config.yaml
n_layer: 8
d_model: 448
n_head: 4
n_kv_head: 1
head_dim: 64
d_mlp: 896
vocab_size: 4096
activation: "gelu"
norm: "layernorm"
norm_place: "pre"
norm_eps: 1e-06
positions: "rope"
rope_base: 10000.0
rope_fraction: 1.0
qk_norm: true
attn_scale: 0.125
bias: "none"
tie_embeddings: true
parallel_block: true
extras: ["capped logits"]
init: "uniform"
init_std_qkv: 0.0477
init_std_o: 0.0
init_std_up: 0.0477
init_std_down: 0.0
optimizer: "muon"
lr: 0.0158
beta1: 0.95
weight_decay: 0.013
lr_head: 0.0063
warmup_steps: 89
schedule: "wsd"
decay_fraction: 0.856
decay_shape: "linear"
final_lr_fraction: 0.0
batch_tokens: 32768
seq_len: 2048
doc_mask: true
train_tokens: 137300000
steps: 4191
dataset: "wikipedia_en"
MLP neurons of a small language model. Each row is named by its layer, matrix (up: input weights) and neuron, and shows model dimensions 298-447. Each number is 500 + 25 x the weight over its row's rms, rounded and kept within 0 to 999. Numbers have three digits each.
A block is one neuron, or neurons of one layer that tend to fire together. Before each block is what it responds to, as a language model described it from the Wikipedia text at the highest values.

Responds to: Articles, prepositions and number pieces just before a contest, title or season name in sports and awards results text, e.g. "win the", "edition of", "202"; some word-piece "um" too.
L5.up5:458521471449516485478494475488509495506484533484483500493516505484530515514517485501523563521499509488454456565475544472418497460488488504502520469537499460444498483522484486488509527474523507485482486502480473513515525520516524478481513487460497487522510490517493443506502482509552524521492561526487499480521511473505478452537521472492500541483451535520490514487463493507541464470496480504534477523483491478541508530491506485480487507506495487470488
L5.up287:530490506467508501464485476477491519513543505501493482510501474506495548510526493521511477473555499504483448533555525466442516522492536505489465460519504513501479489553467523504507481496528528497506494519533496497486478487502511477501501524465493482500479467503498460451490498506512506463457487488511497510523509498479498482530516529502484505485486510500484525517520533488517492498517535467508455497525539469470508520495530434484480545526505518518491
L5.up597:494500514469467461464470467490472516518500501479498466474516521509483506480528559538510505512519476493517490510502540492495512498502523535484520506495469488506487437447484529493503534510507549491517479529509545489499508477471466496465516494526538505471544500503515431489533469500513483500492507476548543502505511461456493499511459524448491553545503496495498497489484485466540477504510498478487469520480495518521462465461539564488519503484506481499493
L5.up711:452436478513488499486571493468490473510511483516468510502543496479538481484529482519489493479515481504452488503519517526521493521498551529512477511490523481493521523476460512494551531483506517502488480471516484506473432488514481463487529481499473524496536487517519465456528485512493498480508535461476492500536465515489520514520530477538484497506476479475502515482528473445486497487446484540504495477498526522483536506538530490507512485482495554508511

Responds to: Closing parentheses ending an acronym, date range or unit, such as (NACA), (ScD), 1779 – 1850); also percent signs after numbers and its before a noun.
L2.up148:483520530465537477444450480501502572496487531498525497476484516511498487506522491545492460484451521509550445505431502478505548514494493473500437490459471487496506465501509473482513496500552515464522502490485497486483478515516483451499522504444504500454518504466513538501459490543499515536477506501498532488492498512498506495502502505472499488530524494504515496496512505516537500519514487491550474524520486480458480477521503528516480513491444522543471
L2.up152:482501532484465468522529516498493482490487510499542501493529450476475518522515513491540511514518488503486509492522497508477466480473481520524503437484511520502462490560483452450492482504497475459499477492489517468492485477476523477473503521521511506499467465481485499491480491525478474466545480478507472494555534566481490511463493511485500508540524465477494511517498529482529496483520476505552522538516524516486489480483504512513492476482469534510474
L2.up327:494517491508533509447465512505492498486481482489498525511510524502456481470504502546547461521511530540532517508561498474538497432497507489511499501489500510431514480446515461524471497499552536460487490483478492501506490541493517525531525481511495450467523515552456517507428545531502539553490509465491485501498479518536474515491500501507504494453498510506490511553484496535518526507495467544519455508516539487530499509480487526487499471482489526483483
L2.up495:527541505509491517529511493500485501524503526476486475530476530475513508465495504501505524510477467520478538439457517492472547520506481545503530471480475489499501494494493496561528533525502492477516522511441492502513516514480485489508538486483516529504506480470475508477465486493430544445508539448501510494526519474463477501489523511503483502508501533496465467486529455499518545514530509503488490535482506544527475496510531507474521525512468445514521
L2.up571:513518453504517506472511497488451498510508465510500484496494519497489485491514482484466480477515495497510502529509506479508502479506539550501517499497487470476508434516470507445525509532527509529494541522459518522530511539496477521525523489481533498471517505463494474492505482519490539495554542516508523484495473515510486486489490501511458470509492536484526478547545498473540434512537469496503537543509449551511513486496506533482499522466469437470477
L2.up575:520525493475548467476497480528486519514548477520472492519480464519467501466506487499514533488511516527527522506515537517494527529521499466497512487494520497530513519520498465461494505489492493488513467457539484505509491474464476516480501530501522452496490517552519484526505509512474525522529490537507556497485503543513488506495485486443500498478481520494470499509487560481467491499527562506528534491452480481539536522515522496497513526470552532500478
L2.up624:508533472517510540484498504449465502511511450477527521535509449501524500521468506519465494512482500524498536480500454514488532534544535488475499513518464470487516490503523506513530506512520497517468496499529495506490519444462493484471537485495499427527485494501555497528500496496464485503491479515528524490448514517503531489567473517490521475538500451475536470484510519493482536531494491484466494494504504476525535478485534517513522517422507483494517
L2.up676:473486496519493507486505530550485536529541459482552487491493510501472485478524545525502493479504556480465552527493535541482472527463485513496515467474492457514535483484506519519445536515542547504475519516469504470475530489497474520496482458461515512514523495495465515486475524532497528554486529506537497483497479549528496494486495510517487456459519496486544525503498536519492481499516503473509511540485488450503448486506501498496508505492485504449516

Responds to: Line breaks (mostly blank-line breaks) that end a paragraph or table row, after a period or pipe, before headings like ==Results== or new paragraphs.
L3.up74:466487462544478502496514475503445525546499556477519487516509512489476542500511497524522467437493523498488480509492528520523499523514485532524460489515483509518489504489533464531516492509509538507476504464511492491529509526510500520496505463494516486496467520525536518509498490466510549502492471484488522500497467480517508525497464524507460458502491479518507478512540481476472472500522530513464527486484466458463515508495507504467507508534464515526537
L3.up648:472479509507548519526536498498476502508521469497520495484499532444497505432520488526544486502539488490462438565497517477510487512523482506517481462493485465513532489564474500451482497508527525484492468508514507500498512478482519529493506465546468504538494473508528508488450510508503485494489504515483524477509532495482538515471510477512501502526510469509512476437495510529494507482498537498494479465526480526461470475484521549462496510480498487508516

Responds to: Fires on the whitespace after a sentence-final period, either a blank-line paragraph break or the space between sentences, before "The", "In", or a "==" heading.
L2.up242:487451510505490498457479495494545481506530471494477494482463499486513486503469486470486464506514516522532485491544508510544464568496517523469499497498475445482541503531485463494503487483490542533528526484496496503528548493496467510487522552491473491521485502455485525535480508512551472484500529520469528495478553528532505500478513495446509486496478510514521501486497504529493546508497526486519541486460565499501534504468480507470518510486484475468455
L2.up349:495539516509493469477531513537481479492497508510489500545490485536493527486515496483507484498508545521475515552521518525473549539516507529494478464513534508482519461493489482562455456493515510472517502483503489511482497485493527531494455466497500514479504522493497502491521496512485527458566510455516500504522489485491488490484477514503498518533471483551475458469516498556543514484503506499519502486513465467554483521457467505491529528459493509500505
L2.up478:493531446519536484461456468465488493464527531473494503480510517485520513459477501454475490463457519489516494481518525507492528507540517517494482500489478475492509448519537475529466464498506549476495498481518484460498495470503476455539472474532459507532543478521532513505504476513517531515514504516486489499523523452476516525468560474502486499481512481492510490476540485518521513476530540485533529479499520481482476459488524506544501498460520481456440
L2.up485:497489490510481499468478522503472478465458494492447519492443495488520476511506515492482473514488479516474492473534503457540487462522538491480506512480477500471489482471466512500554510497471527493511484490522472504512474513531499454494484509514504492526480557484545517466494513518519541520477524517506494502507498512484464550494493486489527499490517488541504484470519496518521543511450530523549470445487477508521488469513541501496509465507487521461444
L2.up543:489510470485477499448494468489514456473532497532468501519489471495467532504492545514508483471441501452509500495498545504478471492468509543495482514482488498487486509500530467531440472465501533497519528504549495506516495499515517471505505476495517489512525551533481506558499477496510520514485488470481504504462463477467539522510513460531519467522506489532494495471519518482528498517509546495507482523523510490515529505506540468497509507511486477479500
L2.up552:532486492470445494443532492527507469481508521517525508492529544522523498501483468476476514426488522483510491467480539455488523488508506502493493457499505514498494487470455489484482497487485531494551516516483508494484514511468512510520473438491478488472498557538487533466506540456540463503517482466535485515502516506522536516524471546547513452520486490523481524496527480494516493535523529508518528490475486504480492457482496463528517509496515522499475
L2.up674:525498540520535511467479492511487484480496499509548501523529507524508496465492527513528508456507490480490464482498520490495460512527487548506426444507472476497488497522500474489505501477500474451519464454508479519519527459526519455494467488543503544503505532525507515565513488495485497508482509511467480533501507452484490498506513454533499464514516542545481476462518475532482506550521525491520533468493508484479504510477523470467516528457432499528486
L2.up772:502484535502511523519518494474494500479517520508497483510492504524513489493483518482465494542481494515465486477536501502502488532523501501489516502511466528500511490521500505454456526525498508487481492502481470530510531474468507500507506477542483514499541525460505480484465512517484480466483498475537439505464484491520505480518527506545507505530499490506515472462454487443484493492487512540518480506558483509498492556522516530516485513463497506495477

Responds to: Final tokens of numeric table cells just before a pipe or parenthesis, such as last decimal digits, closing brackets and units; weaker on mid-word fragments in prose.
L5.up59:510513501490436514493542498487480501455527505468536516534516476521532497519503519486476489496537497502517455523507510510488483511521487458495515476487515484529457483498482487492519524484502494539558457563469482517486498521492498523480477543506509511541540523516507496493436565494552501518493492532524465488523507495478521535513534488502498484500508460492471508488494481473481524515465466491485462480522508475516521498488522503488555521516492471503516
L5.up87:515475500507466508458488485504457503495466470525523475484552506490477474513506437528520503539485504520459459528484474533521528444532481511507460542487505498515498433519502455494459455496448494528538522528501489495480467497514469486514529458496514534544479496509511486473482500491553473499543480482514460490500562552457505477515492484497537515519519466477487535511536480513477570483514497529454492531509566489513526491525496504515478515493459469491521
L5.up300:534494489555483513571454473459512506487485497496517485511513482515525497502513495526497524517501484523460509485498461527472554514460499476532500421456511455530496485526532515519482457511506513522521469491540487520504499520523481461517548522486512484448502492525528481559487505510505480506499457515518488496505513527502530524513504475517512507440507489504467529522498513485523470450550461496519514463539533529523512517489528469501478523472476511526513
L5.up682:502477500491539492504473506536493533459547529513514472466542501428495505526474504504501501523521505546499491463519437467493489503483514477484504500511457537526478500514487483488499503489519517466473548507492479504459498485483510490463502505478517483544475508530489500520493478457545482509530515542495487492510516504461455504513528511517494489524487463525488505498543524509511523481462510455447499537521491506512491495490504477527462501473498498505535

Responds to: Closing parentheses ending short bracketed asides such as acronyms, actor names, team codes or records, e.g. (NASA), (Jessica Alba), (WAL), (5–6).
L3.up569:520495549513534488558453507478476467507542491486486502512505487500491501475489477494528484523503496541492493533548486500535495481538451482507507488509490528508491483498531540482473514467463510500523513462488499549462544525473513530457511526485479474529507511498471492508489539498458478494509517533503524493480507476467477483527499553475470540562525469534523492479449489520518530531503516496489500528488475484424495454468476513464442503490486493415501
L3.up815:515508514485493504478500458494529503466463474526489500518520459522520484516484504488495525439544511568485487490452534473498512467449500498499519472520495467495543474512493501497505505536535525499496535520527553460517486483493544491498484490500540493507521490497486521499502463490518469431510494498512541483536479489448489476491510510493500498542472516503518512548455498488512472490522456490504505479518500540511475552494509488462524510479497536486478

Responds to: Fires on the article "a"/"an" before a noun phrase in narrative prose (a 16-point loss, a successor), and on the closing "=" of article-title headings.
L3.up201:481469486548475547519512498483524500532522514498459489521495487498472529503501532516473428502515470502529487454458472481526505477507484477508494464524477493518502501532496543538483554488541475505518511502526519503461486491501513505518531447464556501508475491497492493477474485549516498434479547479514501464493485514502495499494481469464485495523523558482508519513504511506505520538490522515536483554502560485484522481538481488521575500523456516457491
L3.up280:482480520542501501500517482519503483500502476513510487467533467506510485521531470496469484509487516492484487515482472480526515487464443540497512448490525478464491518464460480539489509481535511529479509492531452541514469506527509520540532520476496442500475501555502474537503483480473486481475509575509552530511480501489520493488473525481506514501549524519513532527484510489514511481510495490434509515490479525481511531527499475488482473498484537521482

Responds to: Whitespace right after a finished sentence or table row: paragraph breaks after a period before headings, sentence-separating spaces, newlines after a closing pipe.
L5.up501:507468489480454524482499506504533509499491529502502504512508536504483483475508502520517523466507476459473470514467492472511491524498519508522488524494539490530516465514493476483560506537489493481502488505542494520467516494484503492508450467506507553474532487504549473496491477505505502496485452505518486477522521468492482476525497577525515491511523508506506481527511495494497516498505517490435503498503494500504477524497540485492481489530493491535473
L5.up510:493485450527477509495488547469478485534485559490511489502535503512499507513489519483503487454497494480526463527504514545514457513509484530550478488493485510510542510497529509517524476490457482509491491466518465537472497506483520528490461468511525519505499456516502502476475454490489492515490506491531484439499544493513503504509497498527490488535480495509524511539533480485448495489499521496462484473512533510521502512489519495514518494491501489532521
L5.up598:479487471505521492495479494460450503544528503508492478480515547499518538521509523475488540483509497490489435523484498538551533524509479498535492491497471485489509515492537509490524486515502522514492491441517494518494491476497483500504498481545485497472529489508514503507477461546493520499518500535538492508510494516509515503492508471499463459514488487510528524540502477515437507493529519491453498494492518522492504491525515484500521437468489474469519
L5.up697:524461516508472498472513498493533508537486497521504463484470521503493467458514478553522485452508509481531459465516491476566512502446523537519562469500496527549548514511501493522519516453508524498500528513525483514514497527508465493487505506556495463488489511519506529497463461517501530477493437496514524467516504492505480521514475507558509503537533495495554488482509523499470462499514509528487494486505501490499501509519550523538520514483455493506484

Responds to: Final "a" or "-a" syllable pieces ending split words, mostly foreign names and places, such as Chib-a, Haif-a, Kenyatt-a, plus "invol-" pieces.
L3.up436:464491520488497506485511517496507486481511492471463522491518522502545509490509510479494511509533516466473518531491516474515481541467464506534499472462550520557491514480515478531512523484520517484502545469535499513543530521474451511468512504524473490511486490503531443528496503524476513524495509517463474507499454507490486506488513503477461529471489466505483480529467453481506440499507480510543489504512524536509483529503491518505492496502523546457479
L3.up772:510487529506521478518457472494454514546475470501519500476464499568484517495515517498509475480510429507493495517489512496508573551530539463534482493524521483456447495496528504504533458481468479477496526503491491509502498521495458506505537501507503505460537502513511467528501503553508529453491494518468509498532486485492517499539483520552494506477513531505495495489483490489486521520473487485551499540530535513485504511536522489461492488506489497485535

Responds to: Final periods or closing punctuation ending the last sentence of a Wikipedia paragraph, just before a blank line or section heading such as == History ==.
L3.up103:488498479524519512492489480532497482485504518483496490523495527533532504496484513470440526516474474515532469491487543517520483512513468482501480502512513461503489466497455539474508496571466491429519444520545471527487529500488505545525513489483490502495506523497477506502483527508487532473487472483500514512484520493474510475500454517530528484511493517498499503484456462453504497492559468492511499502530508511536465458448547499524527524483499519454525
L3.up791:515493504479483515504488467559469474503531531490563523505508522519463506458493495506488543494495464502506485475495499492495502475480517512505448490483522455498492461501476480522521493532496477484495514520492480523469454522494474521519497462494495507527541466519485513501493527486436521518497505498474501526453517491517480457517469509532480467472474519523491500456526503527499471526500502521463545461519516440503449510518523512482508497517446511511514

Responds to: Short word-internal pieces, mostly a vowel "a", inside split names and technical words, e.g. Formul-a, Infr-a-order, Nag-a-o, Op-el.
L5.up482:513516518547510503531460489467450464532509473499493508511461504516532512516541507485464465499469518527481463539472533508470496479495476485512504502520527454515507491494512462505526490488514522501518512500491542505465526500484510496541470533535458482523492444459479536517530442533476504529482495512490511500494519535510500537472493508502491552505503502535525511497512489484523503508484494507473501489531543506460486505484511501513517509518485484524466
L5.up607:500554507527497491474543496526483510494494534455495463522468480501498500518516504535510506511496486517498508513524461473495509513492492509547551511478505488443470520522493517534498495460528453548465502468547504535511454522493486426471517460473482493512525467484480511461440484520488498525520492489507483476462525543527466464491522498487514465514553472536484461517501491494537558502471504507519472546517495516548536495463460553496485459484521482519487
L5.up873:515560464481486495471500521518484531504472504587472532516493510439499493514526492491473513500498511508492475552514488487466487500489507524497526461481514473479480502480545503501437521488490534503522500502451508498540508486495532513511492510514504477464480455489521472511502505485506466520486546483502496484528544503482503485535481554507494488508530483502499486520509533438495468498473505517498486503540490511513493495471469460493477462493546492508477
L5.up884:466522504473483448532485512498522486513515493479515480459441495471493499517499497462518480487543500458526476479508524460545532524496490480509468481494461482498548493478546476495486447451513492502528491473492509493483486508500524505457482492461455538514512515472474502539501532480492505504495489481527473474529494508484469527513502482535537515490509541521451492475508520491475499473484528499472512474458536473537499536520464508530480495477514496498505

Responds to: Commas ending introductory phrases such as "In 1995," or "Nevertheless,", and relative or linking words like which, that, and, each just before a new clause's subject or verb.
L5.up132:515494504516520518529492524520467476444509496504480514532536456502529514492491480466447517519476480504465473515500486444495520510493491454450499493505468504538534475543488491480471523516483507463496501508506484510497476488536488483474491483480498512495533529537535478453519483487488477471499464530550477462469462501517542533467517497490534485506418502494498487484500476497488507527512486490482479482440506537537500489473489511475433475492498494491461
L5.up275:517499504451433512496492503515483504463449492488479508491522529455491476507505498487500440511484490506527493488588480512492482543513493477484549501481480475481475501447459504460475517506508505469494522521482523522496536498495501472507493482487529501492522517560518485493464522526482504434495471542566504518517512529545500505481458465534494501524495509509529470550517464530508467517497490511495480498510506482516442475533508478515496507501484495501509
L5.up363:508487537492497488524496489511508532530491465521521505465503500512502497489493473519554521502503494520510497522492470495489488493487484485509496451537444444472499486491538544478544533501486544516487525523470539477473470460493503458498454483516505473517508483532529512506480465509489488498505500541550516503466468512507472464457483503492502519499481534491501458484480491520510507509534522504546512518473529486512534450532514505471424524516505474499492
L5.up603:518507501534487497524498478567494468473514458496520551545500469505470494465475476489499466462494502495548492455526503457517508497488467441457504458515468474510536495487546561502514520539479475489449488548514510499504477491545525503491475449523480511511481526544508487481500487476468477456504482508532503497516469475553496498454507501511494509568487473519455478510508518480527461476525503451492490526468497504541493541454456508499461535474482527503486

Responds to: Commas ending a sentence-opening adverbial phrase, mostly dates or years, before the main clause subject, such as "In 2011, he", "However, 22", "As of 2011, SUBLANT".
L2.up135:500494537452481548497515503535456504481517504532529517514475509469484531508479533473496495466537519514503497515529490510498499540542502495519443515506524463500535497519524492500509494490528516492476500496491493499437489489476480513464483482519501499492477532501456523530492488515475486498517526492519518508463527501494485505465514504490478529494529483486508474512505493501486532501499494473505518481476575499454483459511524466505487509490487469477501
L2.up328:541481479507462490521536491455507516466535495518508489493526521502485513470525517474470510460509495521495476494482541531493504477487531502473452502481461504449512460517497550513505463499507477484463492493502475526511516510468465497471491499506505516507524519495539491478500479484479487471496535508463499461467551492477495501528480490524505491521511483512483530506495484503496469493542532486515502481496524555487502454483486507496461534526494496510535
L2.up598:500490514520485496495502511535470486451551506512568510526491503522520479493470474501476482466496497481484484511510478534513496469432500493485477484474496477527549493540522505493460509490515513479486455431478508548473507485443522500520461484523471492503456568494503492506501510466471471516540516507533503495471538480510451478456459534542504532486499460531486517482505470521543494512513516528483514477482538486514490500498529455494569529512510512524507
L2.up792:527507490523530531491479475475441508457518502474528453506523504513466473476470475533524490483470512478479476518515474504480453462494502507494502501511479528465475506490529485450481482516472518477498463489480461515491540493523494522545519497523459489505469521540490482492503523462517533469495543514480481462475495466499548486565480499498511510501493539508469502533518495451430512491456509495512481480497526492477509479469479501503519499504470487515529
L2.up812:512502531479487529474495503513502496490515480495541457549501483504468494546520485501483517489544475507497488466511450487484482508515494516479513483485453489466448489528501503464469479514476482509479475525529535534537489506506505483504505493549537542474524471537478483519485483472544490530513481515476539505540488457492467506503470547542487458472511516475508511468530482480479492484524490482482512453511493486483505517482472471490500522509467489548517
L2.up836:539472498473492515487497511486498458439464461434493460501516505492506506520503530495495525559478496466530488476530457414522510524526509512501490540464516489459511478528532490518469472527501532474470550458498477523459506505517524488484471493479484549508508463499487482479475502546507476439502468540498478474488498499486480503484472451532496481487504497493485509477501526505497519519473533468504555452502525512507513465491480507512518489496504478527502
L2.up884:502474549551509464565501516482484504447490470518491486472523475450556532528513498503519515520480495516471538505516499495506505534484507452503487495452502492488513522462487478463487480485530530442489528528505518529510501435458447521500514434496510466493493463477522523523485538502510509530527511452490509530466526513525461478473451528507487500521491492526481497524532495508478515537500514498465466510480489496520455510450559470515481487440493519520501
L2.up892:506470533499519514490485513514463527461471465473460507494476485494516493487507485577523490504537522502504493477468495522503503506485482543537474489504503465469498506517476488507481482516508481541482496492507483490497534524530514417472489492498516524466487499533524503519469502526477515474508503523554507499521493479449454515534499554515457478521485487513518474497568503504511511481520487516517475505496486464484456497471495527475532487471504510516447

Responds to: Final periods or closing quote-periods ending a paragraph, often just before a == section heading ==, plus the == markers and the dot in U.S.
L2.up5:490499498495510494484523492497535479489520497515488486520471484508507513459472504537538488500546535496496527495494457465475508502523499512476461526483544536466513497507461511518530522515529480514511475527518459471508483479532509499435487497553551539459484504474498516457508519470482539464490488517466500500495518495528562472499513480532499521524477500491520539528512507524534448493520533478531535445520493485477497482494488475481540475540482490537511
L2.up41:530563456483461507535458508509517443476501539521477495491494503516500500487479550487517494489495493475508461497492477508495505499517496509510465509493506487465518480529560463483520476473483538485511479523497490513524495540500509520535495502475498516459489479509495519501439506473493517488508513482529461509512478485541514523513506532526516454513511484496538475486475517483472495487486550486481533442483500516554529466490528487479490515435506501476534
L2.up312:501477513518537545463503516524479490552529554464482467510456507510521470470457491494514523492571544477500500466541487482462521520506502542496521482520466498491509478541504501473566489455473459470432463469439499521492524526501484509461495457530441507498486476517524493501531514515512514497429538493509447494518502480490512466522536492490499472552488513508474480513508499501454507490491536495547534476530476466478473465497486508512492520448471431492531
L2.up498:484474481549475523466488536503491527492482452512530478490511512539489522464461537502514527464464515504470442536519524500500504522510477496493487493481517480481459476512513467491525488547494516462492476461508523505502501497513534509512484499523537514471529513477533522507490479460522528495499491510513503506527527478479475508472526506524477496513513511523519462531518489499459482514517535498476481498483519460495506494483527484453487489452473511485470
L2.up540:501528510536480511462489545523493517519462511519467485501459503494492504478502518499502539488510523479498531550495526508478507501489519532521475475514517468473510475465529486506471480515528476496525484503450488462531492543532508481501471495578495476518521462524510508491491487498514472499442490495510516546544459494512475498487518495508472457531513518508531463485535486520548468479519549497519508481554513469493474508503505491477507471494538496459496
L2.up626:473458512486503546508458514507495498516483524515509492482481515497518501495461526475489498511474535500519471486482502532483494453467518493522477506484532481499472529489487498486473454516541535487513474495489529530490506542461495492481477496507459539496504467479492505526466518482474493476459521516482492553458523467489491481483502563488480501498460509487478499529520512515484511512507484486482486489460506469439489498481482513474523465507453482522529
L2.up748:525487481509497512473509523513482538454522561524488490465486525476501508535480501493497486479525517520466506497521481448503544475498497510458466482503501495489492491495462502505500543480461534510511512455495477454476480530480510510546513472535553530469502511522533502521502506549512527490507526499470520548487521455515494451496511475517440477521491460516551517477535496544533469472519542496527545471513435505487480444539504497524511556475470460508475
L2.up875:491509466521491513492528469481477443501503522518509503486510542520501537513502511472492497460518488478475481497507522481486549468512473450474454506513529543492533450515489497508515451504517503480520511480484484471466531532490498490500497435477465527474503470483545477502504526500473542511474501488460474517488517434486521486491503501473472474519493490458525542531503495482495466507506527529532530519470459505503515487491518477522507498466482466446477

Responds to: Sentence-ending periods that close the last sentence of a paragraph, usually followed by a blank line or section heading, as in "crossed to St Kilda."
L5.up131:504511538514480509452515543505502471490510557505492485501495487488486539519515483537513499487512522465480488506476515477510515476533494477549493520499523525492540477488466513508524498530488465516495489478500514498501527538493470472522477473514496525495525483517523512465574482554484494514525476519503480475462502513504480507467495460469491528549487535516488535498520453552526507497507534527500460474479509514487503485484526494449517458460473444500470
L5.up209:483510508450446519471508505497509481440487514488525488535505539498491517539547473493485497484482556468502501482504499453495478513512474467502506514508489463481462506494478528458489501542507508492507527450502466481454487454499526539474460452540503513448523505513489490457494493508490468509469515508538505502504528476536493526487496506485560499480453513485495480503514511503494547473499516473502542486512502513529476504458472515483550530538475496480480
L5.up217:516507479494503516499484488484540466472534492526548489457541514504494499460484535494457494527483491552540491484478500524532495465513514500480483488513500496498510473482504544531463505486528523492514472504474552548482484475477469504516493477497459531477534478479513518522494555457509482487503552504493488496444485462562468476526503514504507487507523470494528465517475508491515486520510494487540514439484521501496508466451480469501522503546496501495520
L5.up643:475542527496466492495473532457549540516459494514476503464501500525489508548537499473491476530496476525501471501520534490491501510526516469530441529484510466487484486491477537509505565490542537461472492498497490501489529452504484522503513480508521484469532495503515490481472495469483487496489552551466491495501504481500483483473484546480473491575495499521514507542532517492496478471541499513449533514494515492483476477489503497505512470500508499506454

Responds to: The letter "a" as a word-piece inside or at the end of proper names and foreign words, such as Mérid-a, Botsw-ana, Raph-a-el, Ca-en.
L2.up0:530525544516524486499495540518491486501508503511538477516486480503490520530526513505475491524560514500511488473536481495475511506495548458529505470476490473505520479458504565517522521512500530465535510495503461526448464516486518525492520470515517524555511489503481532552465480490500478468523470512533505441476505520524480476493489487506484469538449516511501480469503462473484542506475476479546532518477489510527479475499545517504492492498480528499523
L2.up44:516477533515502484490499462491543481458501532515483497455478434506515487487510529489499502475487501459462529512491522573493555546503490474507463469519503476494491466491519523495552488460529503484546511496497493512506481461479518476535454491510476514475513472495501519493511498444487477526483509476488506492505473464515523490513505494472481490541473450501457478462492503534467450498540509549480563520507476496523536513492522499486524511493502475461440
L2.up271:489503448501549457499486451458473471510473541491472481504502483455498511477486491516480471501550490479505475507482516505488446480480521493509473452494485537494486489494538506496501497538504461494475523492471501501433495451513473524488593506520460495507486474449551517509511456536515556481540541502511498520498496507522454558533440534472488482462517502491535536484534475480488516491506533466495468476525502506471500484538480486505499530515522483482523
L2.up382:500568507468432506502506478497540509520502520467504467491483459497528497477502488508501521485494487468489521481475496538465538499526460495499504490489516471504515514506523531556514525487522511456506512521542501498516467539446503498488545470530459549530485516480497474512505513502502482551481464527513510494505500500502498481489524513514434500505535508508498504495488444517479509492516517490495521463510525453485440529521552523515544530472495482498490
L2.up457:479501486501490506514502526526458510489509499436471495492497519498571450522496518463483512544495473505494495533494434476485479478536442481508526511494504520539535485535531556432514504493513535525519488504495529512506457534497520494503530512490497505503507468519489464485514484498486480484530557514490470484480533569498466505509482486504480513520502479499507491491497518484522533515500494498511470533495524522525515487490475510456488473512502520484472
L2.up479:480509508485462488452479499468513496480488525501538462506508531482485483518486501482504502477494456485474476499491555491540532499527503467528497497471530479514542506486493517506469492453503531481489477471487533531499497476488459508485501507516502488531549513519502507505527523495522492506557490493504506452457525527476492519488497523519482483444451470487501508531492482506490525508513479502515513535513528484500484503491488525505499537530499502518485
L2.up558:449509473515524464537447474486510495534470483534490439491468515458528492518532508505463473523497515458430478536511479471514507516503489469493489500481527512536486515473505514457529475522482481486477478493506526474474565526447473478512517508510491521480499480484479498491529557537507482451489469480454491500493504494548488504489480543448494455496520500514460475476507418528489485539515469466489475524510517517492510496494496510515484458482479520529482
L2.up845:503508488489478476505484496491530467507466537458514503515470480462514566481443461513514568537511554490491446488515503476470484475495512467499502497479500514536540462470536515475526511509494541528514540512515479490512506515439494498492513526518502493474446478483489580497496489516530524507518479504490529527483498462515527502496520522519464461500521508516492539467474529467544499515503521496494547470494490483493501483497475488525542490459494485481538

Responds to: Mostly the closing = of a new article's title line (= Temple Owls =), plus scattered mid-word pieces like m in Palmas and simple.
L2.up20:524467511567513534535501519496477499501488468502531487531463512449517491498515511541509525493536507497503458525497551493509512473495500486517549542477491461513496490521466494537515459461497535527465522514496483534533528545535498527445523476503459485499510493521493474440503498511486529497505472503498489474462551461488501439477505524507501525519531478520519521511488463501547486478522504522446493534528448520495538515506484455476503497548508496481479
L2.up70:530505482521526526503453503515511491501501507521517497498505552502519486491512478538481517478521519515439494483448517461506492438457468500489476478500481468445469522506548559468559515490490492513447511493486504466497496523540444503528505547466502465550476516526528490491521497503532472555514498519500522505565492478498425503480487527552454506489470522501498545497453485519499472485493452495500500469508512544524504541499509504473529449503459502529523
L2.up80:488520503517464538484524520527515489541524489530483505473507479493476476529483482533518469449515533538487494491494486509512483495495467474489441506474467535481478463515500555526484518502499504490479484495509525448529508490489486489505489483532488488481498518522485486494472495493526457494504503499496476505484524523503529534501520501497547547519500484506534524518467496531493501479485494500491491491454503486489503485475517462507521543516524485476478
L2.up203:491450504515492497494489455432514516513497505486500500476539511493497497536488463485465515499506514516471536504510499471500505534512480504471470449449505517506509523474526556512475479488544512497484514516530501471492510504485545509488483479462508444498552502478516518483517486491498457469500524492496466529523502516507526485466471463495496463507511502525522529455476497480431534485468504495500512493537510505488508508488531497475523474486497466459528
L2.up272:516533511506467518494496490466488511505505530509514476573511499533474501540519497484473509493528504484518460513497551456497508465491488463516512487525456485475448488515514465485503475581476502468502471472491459526516489511505486490478483485496491480505531554487462486530512535501512494515520517520483523495505461506486480496531532507519474546484490503500478512575486505493472483517510500479492480464508473487515502494529502529450515496482463534545464
L2.up406:544529545517489542534478495491537490508482507520475527495486512484508541535521474511484492494484536503468451438486478495507535494533493463462464508519506488454457521477495535515520539470474500509490514563531538535504486475501499516491519491481525477501538507496525548486499472480513501504452470495469536575485463420517498462465496492519497538485495492492524545506493506490523519498470509515496499453513517505479469483491502454519526503471476526503507
L2.up690:500527513465496494529435490508483496511502496482484508527501489482552479466499486510551488476476499483494518519487546495488476503530481482471462512523471503519476480514485508499501527540508492455494511488508516538515497476492502516474515482510488531468502478477545497501494434528508507468501480490501515498513498500513533490518492452564490513474472540480499482482522492507514493479468505534447480520470501519564498533485522478532449487501479530512527
L2.up763:490519506515546492471509545456524497554548489502506466529491520501492492537520480529454510513493483489514482507501528484484506486471482459462513524490508533477503571463479457485508506480524484484500466522462523534455520506464509500479534474500484499468533465507553495474484498478512517474502491489501529512499506440467466458474522524532526505467540494542508526530511496494496468513547532496501499490507497528461462518499518503504524483533517527489527

Responds to: Short word pieces, often "em", right after a word's split-off initial letter, as in T-em-ple, F-em-ale, G-aug-uin; also commas after sentence-opening adverbs.
L3.up193:518525545468468515509515461522509484505499501490496449470519544510505478516490497529520466491508484536525503482507512544487489534511481499527512520468515488447499517515481503514464518509479479448456503493463529531472529504514499507491476490524527507510502494490489486483528509495548488461513494438535485491514573508493484538543493532478484479504480514497497499488506507530465482502524503504498551492447492479542492488497517518517514513503483444517495
L3.up425:472490510515500527512498471508495536497521447500530508510477451521489460508526459524487497456558487572467449486516518512480507489490489514487516482489506502507516509511479465521497513495444533494530466537501459510472489470495504473503483482477507515502492523495498491510512492509552519494480502473490478516521511467483514523499477458504490506503508492486473537475504515511516531489523486503518497507495500469500520456521490473499492520489489512513508